{
  "n_kv_head": 5,
  "d_mlp": 1280,
  "parallel_block": false,
  "lr": 0.00147,
  "warmup_steps": 233,
  "batch_tokens": 131072
}
MLP neurons of a small language model. Each row is named by its layer, matrix (gate and up: input weights) and neuron, and shows model dimensions 48-239. Each number is 128 + 24 x the weight over its row's rms, rounded and kept within 0 to 255. Numbers have three digits each. A neuron's up and down rows have the sign that makes its largest values positive.
After each neuron's rows, "fires on" lists the tokens most often at its 100 highest values on Wikipedia text that the model never trained on.

L8.gate285:115134144123127119125105091105143121125114138112159122078104188118107120134107127156077124136116130129142154117107148180111123110060126145124081158179100065134141130131078114116126107105133116103135159108107181094144130159115126147106135115095136136106151146150140155162071135132129151116150118147164147084127144111152107110146130098094127118121150116155163113113114147133138098112149105101113082143128130159142120125067103184116117125137110079154133116115126120140146116135172118089120134130158142163141115138103157123114136156127142104176106088148152114107157132114149094116
L8.up285:120087128132104147145111078079126089087140103152136113122138134154101159151126146109131150096154084081179076108066134151118125165187129133127139116100135167094136114136161136162131126130142144126108113157159114112132134131125142138100153148160123100163117096153082158127126099127175107110142131093143146136106086135158158151177126117127106170109166129162105096122161114133153150134130151142128114086137098133072130125134199128111152131085119138148132113126099135169144145109145127158147131142119171133100131170150082108123096140172132109131147142125098112104118109151134156117
fires on: "Pr", "writ", "pol", "view", "Pol", "Rev"

L8.gate390:149117157143127070112116117125156121122129070120130132143106119110158114135124124140177144101102139108121108107127132137147131136135084140099129111174142118097148084122138102127119092118130119080117151163132124128158144122156103126160130098153176135112121137137114141086147115080161147179111145127111125096138135093108108134149080121071108104146124131142161128116084160142146122141134141101093066145154117113158128191112141132117096121166130150117126087140123122132138160133113149092150120092133064141115127096139130144108170143133099104112116063147149129124148098142174147134
L8.up390:117165141168106162124131077145156127110131097144138082161130137155117110121096092104128117103127148193113068099114113132139115133127145134154142108140129128090162101181158129103103116151129080108167154123146137184120063162107144135111103133131104146157115104137110144127095100086107124102102122124153123150106164092106137143106109127149108127142099121149155132111103156144101160147144154151124083124150096076127071167125104113101111174104135141146147105107112126096131087142131112156125101099094108128094127143120122087138108121102141156077136097130159095116158147101087144146
fires on: "land ", "land", "about ", "against ", "to "

L9.gate1245:146105123111118128135088120119181131164116169124101138170132082138106133118142158131141115135134114163138076119160120143112159139139097168129083131107165137133103128145159127129085087107127126162114090145144128112171138139110187121128140119096112082088118130142129135140098123128091139086150134134108134174104127092160144148132173140126164121124118093087086128106145099129165132146151174118131148115131110172137144140091135144143145126083139081156092112141171110098166131161115138138124140173135148108125135136176109136135145071151173141104104120166132142120114094136097117104
L9.up1245:100146130095118138132100116118162127120140129116160115127113111134067090128114158107102130116124134164133102127095109166078170109095123134104077130100147115127101135125101114124128141129107172138129128141134112141145117135131121119124100130150133135126139144109148129109131102128083137180126131118087107151136099129160116141101165179116120142143169099134100102124096128138114170110133100178090118141109129127137120155145144128126147131131090149120109114117127125100102159169154132148086150190150067169098151121092156117101154095165111175134136119153122102131148110110116131128
fires on: "a ", "when ", "bas", "by "

L9.gate1175:182122114134164119140163117103100107122176142141131115139146141147081105133097143162129135147168131108118165119094114142101161094156115134105134129107086095109147060124116128118107142125129118099134165140126127140132120167125137150116133060134099165153125117112138106114201104110160113142082118140144149092133149114163083169165119117121107118137099149113123134114125148092143091147179144118124092133128119118164110141112147175135119126116127131154146105063122126133101123127121144130090126112183110105129119104136152124095136108117110153116113106122160108148118113150165171136
L9.up1175:099136133107125114147125146152123137118131124079112110136098144150157101122130141190129106126117113153119161112140189149144202112147144153138078085186121169077135124110145145120135125116177151101158142142145114162150114111146158102146111147130109160182149168092112093127172158130099164157121126054124166089139136138130121126140105168099073138122127158128119132147139107108133094130160136157134110153151123140096135101139147113138176070125113140144155127139077102107126074121149083132110157112167081111137161114128161144115116128162128149101115154131142148140171131137113117111
fires on: "Des", "des", "No", "#", "had ", "post"

L8.gate85:137170129146124133144046126088108114126115138159092136138148160123141123136058103097156097167144153123160155156091141143106118114139134131095134105137127171115118081141121134167159122123133143128109158130103169109117140143117117137110139140156107176111161089093148124132143139100138082124105123130112109098140117164143133120141137107144155124092117137133145138169111163118155128126115117075154080145182124119158123133109138141133110148128193108126109129103145107137128138157120136144128179139167115122162088125170101151058140148134111132135103134141109122096158126123142168134
L8.up85:149152115106144133108114080121128114107137119125101160134128185119137114120087170161119130160127173178166173119091132103110121120172087154119145100104149143104116091170140136141140113122134135132133136123102138121125130106101142117146105188131133144129126117110109151170111130079117086118146114126163120075153144155125133149093140094132176147125096120139135104122121082103150153135103072085132136117137139097122128107177129155119162139147108128123108131142110151085118126147093149134093155190151147070128104155144167099082116101124113136160143121135137136150113169067143122160
fires on: "===", "Fr", "popul", "els", "Sw", "str"

L10.gate474:124121141136154130168104132114122121070150127128170112115135133193068107151134103120144120116103129116111175177139165111104130103149106161109150160125143116116159096105147117126115142123166108123129156134097125102153115138115107130125151116136171175109133100130179131174141120122130114138121105125122130089124084071109056118142085127109097121136103136102145137169165131121116120120152111147100089137130115113155141123160139158084115122160091146176166108115141113106086130127115131145089127118147079101111144143100183130112156080136093121160152093094155102164110122109137079123
L10.up474:180155138110145105118077123085100145130134131117142130110107146163137169132114133134155111156147140128101120119173138120140158135173138146128138117137127112107146106119133129118135154138117169151061158144146185122135120144175136128119131137146104137151148137130130119148139110129146143135143124118134112075113121137159122108150149119105142118119112112151137108063154122126118124139118096067115128134162156106146105139096156138105155101144127043129101110117122048182144118168149155073148138118115097111143153154140213129116136138134188093145093160149153165115150159123147144101
fires on: "St", "Sc", "had ", "No", "sc"

L6.gate840:152084123117164108089147096151107114117122187118132102104145122175080111154098171099111075129160167147100104157128142137104133143099148132151175167119141107149105129098103084112129135149116122143101100160092123104076134092144132124067121131074146111117184120144120112161117147151133136109116138160140113114137150130110126115159096116135138134118113119097156122093117157129159150191151145129125087114104125135162170077124127174072143099137176117137137170138093083102094114139132132146138115124136111132142111163104134123120116143166134117134117144116133115140166215125151128150
L6.up840:177124135110135114123161081074156098093112125123136073128146102110094128167119093106109110112164148093157166151096104130126156118132143131126139128122103146138123125146090119147127140094104123098091132098111143098123150137098169121132202105162152089111145141106106145184149142135122081112152136121157169118101127100149131138175118121101106129152131099119174110110146171138133153110093100131160164141133136144119128143133110100108123142098092115133117120157114130125098155119157100109107113101129180115103104156125121069139130110141093167150090116084115139104112097136124130132
fires on: "pr", "Pr", "St"

L9.gate1139:160135160174209097147118146116109095153136136139093130135139106137085099167127098166126122120116111117121122150139117108113154119123117152106101156104139152103078154121097125151134135123136164125117121120146142111124090140160109108135085098128168128127147099128156096113082126127128148129140125098121144143128116107140099161120075153126131140119099117113152128097150114116107126168128103126118130119086137110156133140082122157116137129079150114109131102109183162085135116171147117095104128125146102151145146117083171136125179141107098169088122136144186075119162124167126086130
L9.up1139:122162139111158137140128127127116122147142105152148126144165136095102110163107108092122168176099117080110107107142118101102103092158130150118114200123137109154097135153119111143124169124161161123150080103114170132151113136100133136168126100131166151109116170118123117137134117135137153092124158109131134140153134133143111116128173215120132163095105121121147151138143076136136112179161100122152118154121138146102105139139099119169103105108102120123113120115114123122152126107140148105132144119126148160146177085132120148146108097125094185124125120165183092122119127124138122103
fires on: "in ", "In ", "=", "a ", "to ", "made "

L3.gate322:099115101107136142132166125127099103152116166152132124148110125167092136105139077109135124112138108125134153154124121131113166126116127191139162122135143107123162119133146121130097133129139109146108142072124145114164105136144128140103145156154151141119111108125116137164129128142159162141121157078153106119154173154168118137135180110137141128133138152123143152144119073092098106165186123150112129103135109114146125122125092136096148069117110135120132133079065105123145116146087098151175122157132135171137160111099138078163128136145164146110125134127162135115141103168151120159
L3.up322:117069126098139136169167121138146116081118097148145136153150119124134154125122131151126156150100116117147166098150098113128111162121120136141191170099136085131099158129099129122107139138097122110122172136107138136137104092157162106120144150138125122146163137130153139135131154079140134134152109118126134148153084147121109116111159128094145109140119169133126117162096124136076135113157151135110093120113108115141165124111120159116129105158126142121127168117107100129161110138109159145132132066096125175164131123109118121159135108148085121130160117118125140158099144126157129120
fires on: "comp", "Comp", "Rail", "Publ", "Elec"

L8.gate537:162150112156120116091127106125133121094112170113075108124142133123114154092130118152121107122112148158123121128085134100157131093083138134129134095119099131075140120108114138146104136111120120132141132142141138092171129108137105107145088101123140115161106127150165133113090141132169124143130085091125132145159088077139148113075123096154107123142132135123119097093146116082111141153114121117101118126137115099171130148140103108138170130093095099115165108129168123104124123181112094151147139095176098152178148138133183108168121147084102132103145116110185109107158129177134172147
L8.up537:106147124133140141101121135119104048145154138146135137123151131174145146167098205151071148150094110142114095145141161145112183135115117126123139147086130114129128091127132130147187155114130109125147130124122136134129148125125138173094129159132151128128141128156171159114128112124067127083143121136142133134133158150152126128099182140123151131122123119158099138103148149161167125147124126104134093108138113172106120134110067120143181133111117109132128133087109125117188098133110134137134111118114127127117119130123157089133135095115172139170126114162078130100144106149139156117
fires on: "of ", "ext", "out ", "made ", "to ", "became "

L9.gate475:125115148164149135164116090095152125097094136117119121122147108117101146140116113126110096150118128135106079155124147148130124152152136122113134109151132152135143120158115118147087118132167130110127181119103125103187114139141083126093183066087142127123127155117127122109113108123163138127122093118140137093127117106111099158147110090122088119146152092124149152128124146112164128123129155125087107119157079122143119147070150165167125078121134138128170140119129126103129163115118136153190137092107128111072120155140125173141113114099121146121149086132190127145113127174159132116
L9.up475:150153118162149142114105141104119132109115110145145123147142124140126140146157159144136107154108116069123170127089079135136088115117146137105120116160135166144087105165095119151126153127136142114109171140105141103154150125116065156102133138124114093124083169130124135113076129124176107145107125167100145072112090152102116091145150106147146132163164095115163145142108127087155138128125185163115114120130098097118136143067136158105090112133079111128156156110149133109138145087128139134128140132173138114113125140151142120152137170134114126097143145098150107104150118167127169104
fires on: "- ", "add", "ud", "(", "br", "ard "

L9.gate872:099128152117146120133154138123150133133107124132123142124126149153150149134123091129172088164116124171110153152101140122163128160155089121143126086125125145115113087127163124133110121099095111142105152127083078082097117185131113131043162093111131119079117133142114117178188160140099114131116140100107144163152138127176129115117143129120103147136122128126095147163129133118102105099161143176105140121134095068124120141177126141128131124157155137085130126102129104113164129138096130139120163150124178142149150106144089138127147139160078174125139133126089165125108130090119133134
L9.up872:106167115139152103135156124131125106131081107111119125109074121163160126138112131150173126155100106139135154117139106132136132172137087135134156117130096079181109063132104123153085146114105115128110160102132126087093114094146138150130154199086155130134107171154096150164141121115117115093169137130094162116140123151157110109133134124133140137121156148135131127140132140119140136084108141168129103097097096105138080091160136135094089157123107154117125145093118136114163147087077121132130104113091136138129169129145153136132105141117084113178182148124114136076130112130102126130
fires on: "p", "comp", "mp", "Comp"

L6.gate414:082139121153145196139134140085117123105125140121115150127184149149127123124103152098081134139134143113157160118152148134162144142193141168107172141145059184110115104085144104142176151120135162150106136118103125166139117120148161136137119130117167127124131148107119086139056112106149113099132115097134133103134162142134113131118114126132151135129106110110154129143120111150153139121107130106131130126169136144114156126121113110086117111102149120113122163104146157144158131157183165159148122121156140129123109071106138122100173134116124124135159139172137102142121162154112151086
L6.up414:105136134121146164138121095091141099124155138145119135107156108135099115135140086114103091140120098133129118121147176149126127104130102137119118118132138146146115141183185112126178103110140093131109144164138136165121124127113154103109167112048129122141159133147136109170138115074103132127151133069139117100174150117164097156121091135101105141141134073136120101140091127129188098124128102095130105135167132127158132137151107128105147105114116128130110152146164132129136153146147146123106126121172119101086132144112157120127143108105108113121166150162166140185115111140121090078
fires on: "str", "Str", "Fr", "struc"

L6.gate88:114110143083124135160128116108113118148156178103105128134099120142133151106128126108112105128133112110133151135174124122109140113162123176117132100149145140123095115149104115114097121109158168129125135132112169117149074080153148105167154116110126127132144145168102128139149148081139144127161158130151148128108149120120120158132167131077099135122145147143115156123095117117115100143174120128104124116078110141136153126129136195081122166124173133108130127136072131140124109129131129140117144121139120143168144074136073167099129119182125158127157172119103147151201154104096172125
L6.up88:131111129157159105179122127085145159120132154089088130156091126138115079109119153088134172159181073165128112126140146124130153132174123137137160131092163131153142113141102129110114114134117116135124119100133091116170080093136144082130156100124112148144173145195110137102139101141118111124157164095127111082142112154112132102127150144148101103155145155117145136117121073130124120123173144138148128147103124145125092115112102152142112158112154126110120151163120141140195096107172116139135126106099120141140104129142113127186145101121101159116176160125099198168084123156157117162
fires on: "Comp", "comp", "20", "ild", "new"

L3.gate1165:120120197133114114159112114111163149152104126130157095157175077099152137128100143113104101132115121110139128139154107160135125149132136113115144141143160127122065114150160151131054068114123115136099102131118105124168162123151134140128095082115094096135129106114142143120113158158163148102109113094124146103123151117104132139094114161106117167095100121151146135104108122135123141168122134119156129134145123120148127143128092125110138120144136155137166088142145151129136171145080121131153117121145100152125185113157150117119145161162172111109134123132134123140116096131102158094
L3.up1165:103140141132096117143121114118160129154098167111132112140149113096105140152165114087151135156127105138128087099157122125157126151168166111116141141169140091162134123130171105151137123110120135164124136106087125127174103139113138155122140150139162114160107110098137142103118122118078110147113110111143091173121090143122124107099165145131114085122160124117133151142126116147107140112105145117116111135135085126180142142116105123087097140179105071143165098082156115105132115110150148103154115113104171120129113180139149133149117081119122147135145087104097144111103083129162170186
fires on: "|", "ent ", "ical ", "_{"